config = dict(
    head_dim=64,
    d_mlp=1280,
    vocab_size=8192,
    activation='tanh_gelu',
    norm='layernorm',
    norm_place='pre',
    bias='all',
    parallel_block=False,
    init_std_down=0.0,
    lr=0.00103,
    lr_mult_qkv=0.7,
    batch_tokens=32768,
    doc_mask=True,
    train_tokens=285400000,
    steps=8710,
)
MLP neurons of a small language model. Each row is named by its layer, matrix (up: input weights) and neuron, and shows model dimensions 48-303. Each number is 128 + 24 x the weight over its row's rms, rounded and kept within 0 to 255. Numbers have three digits each.
After each neuron's rows, "fires on" lists the tokens most often at its 100 highest values on Wikipedia text that the model never trained on. A number after a token or word is its count.

L4.up566:139145123096087169100137134170058126111113137141165156105125165108144082153162182130074139131174136153135070115144121103117123075134116145142150125052097167130152102147158166138134112136123135136123147166107108125172129158126118129182132128181093135139118105128127162107114125144159122116119178106118161121133123176181172137073129137144134086120137118099123087113142131135131075133117139123116127108133124139090140095107117147147145149134145128098137114106135121134109104113098101132126137100123143144118115121109120150167112081126151135144125186128134121139104134101126126108124087074101105105143158119144153162137152182141153121179123170110139138125110103162090112114131091132077118116099134141099160126131147152105161102090138126146173130140128116130114132111126106
fires on: "-" 28, "/" 19, " /" 12, ":" 11, " (" 7, "°" 6

L7.up882:136104144132123161140114185145128153127098133116156119110097129137153089142166140118156107161116116089147079145117133168121167107138121135140126098125111140111107103134140117120157150147119096179129146133079111117141140178154192142160109119134133088112158088129123106103084108114107159134108148106152107068127109133140138131136160093112142142127143136145125123102099103159140085131173107145111137119132124161142105118135147164141104181130130128113117141129094130097113133088109096172145139171153134152119100136120118123096147157149129133176089155118167136119151095101124134110129122161158111121137136121196141144135138174162133112149142151143112132152118081137107123115147077114063106114144113160115133147131157132104135089138123148136160165134109106134120137122127131
fires on: "-" 28, ":" 14, " (" 5, " Time" 4, " Post" 4

L2.up93:117165129091162129127129148141135102100106135125119208116135146123124103110180152126108169135126128127159137165109156115123155128176106147137128147101123062186146114133148106099115131115110158136142144127163133109114204124113125140129134157158131079140120093139159112095120117126132170124153091111082112106105115086144123150081099137121161121102144146100133089133079122126133105148121132185101148140132118115183126180129143127136114178102159115147148178127125176131115118125107118155101162141134122141144100129127102110144136118122144105126138128101159148144111162136132165134158140098125111102131133123129120148148120127130118127146071148108169139148107034137127130121125141169129101121133083163136141129124085147092136118072124136144151112152118097164131150124108159
fires on: ";" 25, "\n\n" 16, ":" 14, "." 12, " sq" 8, " He" 4

L4.up614:123095128104107177099149146133144143107148138113140129118134139125145094124187146148146123120140098134119102152143085123152100151148092139143142127096119165166126151115175160109111083142116112147138154132143097100126120146118184144169147129147115103155125108148153105125084071098153117117079130123108117106123110146145134128091129149154135126133099109108157103136093118121132113150114117106140141106092120154124158161123140163101131146113122142112092146157112172124135124092071109154141151095095115137104087090142157120145167142133124141130124160128139130182154152102172118109138125143092138070136168153198138154139145133142165146118153150098130097086185086132141094067129144143122066114139105141126110104123131143103130077117159140141120135146114134139119106102124151
fires on: "^" 17, "-" 15, "/" 14, " UTC" 6, ":" 6, "iz" 6

L4.up655:107114127106145146087120137171097125134099154125146148095147172105119137115129121143103147160155120140128117145135143098162133152124114127108142149125108102165136082141102164181108124107118154152137134149128117097149098127127118128133141174162086089156107097154153131118131092147145122110121171123134106145150105111146126123090122094142153105125155137167142098146108102120160098165115072130138138119142132087155114124133124164134108137124159147135145107144086110135117092150093093129077160100142102131151091148150111118146177136153111140139119149139105110155089160139132169076109134122127077095138110146175167161133183146122136127148130136090148128114137113092111136116110140158124096134097102143091133124135135117119099108126145125158126131153132126151100117106100120
fires on: ":" 18, "/" 14, " in" 11, " on" 10, "." 9, "ovsk" 6

L4.up1002:152152124103088140124127134122085124122144153143152141088166117144128096126078152112135125145157106152136093105117124122119114134133093163159135141113102106114128108113131103146114134121109103129113128108129157134113116124130170146167111180142099109199146116110152142086127093108154149115112140118108102114169103136130190140118100116131142102139123109151101119077091115090106085171165105143075102113128114110155087166174080104106126153142096138121125113115141144191146102154126122180125111082138138138094096113112160136178139083106164115147118093135149115153139124163122151116129120114116136091121150105130149143111102169109135174152142160109150156120132093144105129130112149119141110124094105125167121112160151132156111121086132144095174127176098106118118095163169131
fires on: "." 65, " $" 8, "/" 7, "$" 5

L2.up506:131122122119127122124134136096101151113140128153095190118172104149126141137109147130106122146116128145134113161118144100054118160122118118183159146070092132114114134113140099114139156093100137132129143098117156142120132122142147159157132118137135094166107135119139099115145106133180127147135132149138137125136101103130130113127132162121145107111112154173156115115129123105152108121138096136116114118144069081180152193121097145127126153101121128149139125120138102191145115135100106123093108139110155101126135156085092126153136100110142148096160148164106128099125147149135121129139156116123126058123098106123107136143137142091139116142106142108168138113112088116130125124128121140141085130123104101149122120134090157134170139124147144122163148168131129148148108107112166
fires on: "." 69, "af" 9, "ho" 8

L4.up397:148160170094127146143129113129086121144150147161153165091157125165142116156101122152129142135124107115136110116106136127057122160149109169145091133124114136148137104125144140115129144086117116120139112124155165086135146152144169179151130115167149068172127143104128134074133146112144138145140136127123100132141093131117161130141094150079160104131136095121133116093112121154153079148173132167116116062163093104127068188125078078131119132142103122135128105144141105158136108122106101137153101113137151111124087142108141151156164104118188112100129154132138110153146108094129160131156121080108141142131160134131123182153137158110161152138117136125121131169108099127109118099112120160134117159103140152111129104109123143141108094109136131109123136150099103139086130127157134
fires on: "." 86, "-" 9

L2.up254:124146155161117135150132162159103111104152156117098147163101118121153115109086118142111093123128127166105142108141100119164166135161151119151123127133139138109125115122106108131078086108096108141142103114167113163117113130152134173076095146130088126146108131137137145113130127135146114136171144157117137107149132153102169160130125165112133122137156127107135115110130145077135108185141131172162133108068121140141117132102132101065084171134071168113096112101158172097155112130115109143166069112126143139124128066117147104132122114135159179138132127148163155146116131112152115070136124132117155110111150121163143113119081114145132118165114092098140126120165150120087139090092133120068112112073105165130112092156168142125127109122116125093137130139110105134139147116119144
fires on: " age" 14, " week" 11, " up" 10, " abs" 9, "go" 7

L2.up622:151128116146144083136090125149089136123151103157115137127176148126122084116125176119078147126109150121150086151109167098101112143129080154128160168114119134134128092122123127083133111097095167112145109100106127099119129167110155154130134109131115146164151152111136139092168142149177099156137102159100157115158114130132150123137089124122176109120122157126144128114080089123179089118139085131065117126168088176127143126112100112165116114152078112122138135114111158161124102203115121163099114099131105138120107116109104136137136139147149137112103152139108104126125197144129129163144121115118123117122141089125141128148088148125154151138119153118149189163133071158127166126151132109140135120121119151106121107165161129123108134124161147101138090154127122124114134136129173
fires on: "." 94, "d" 4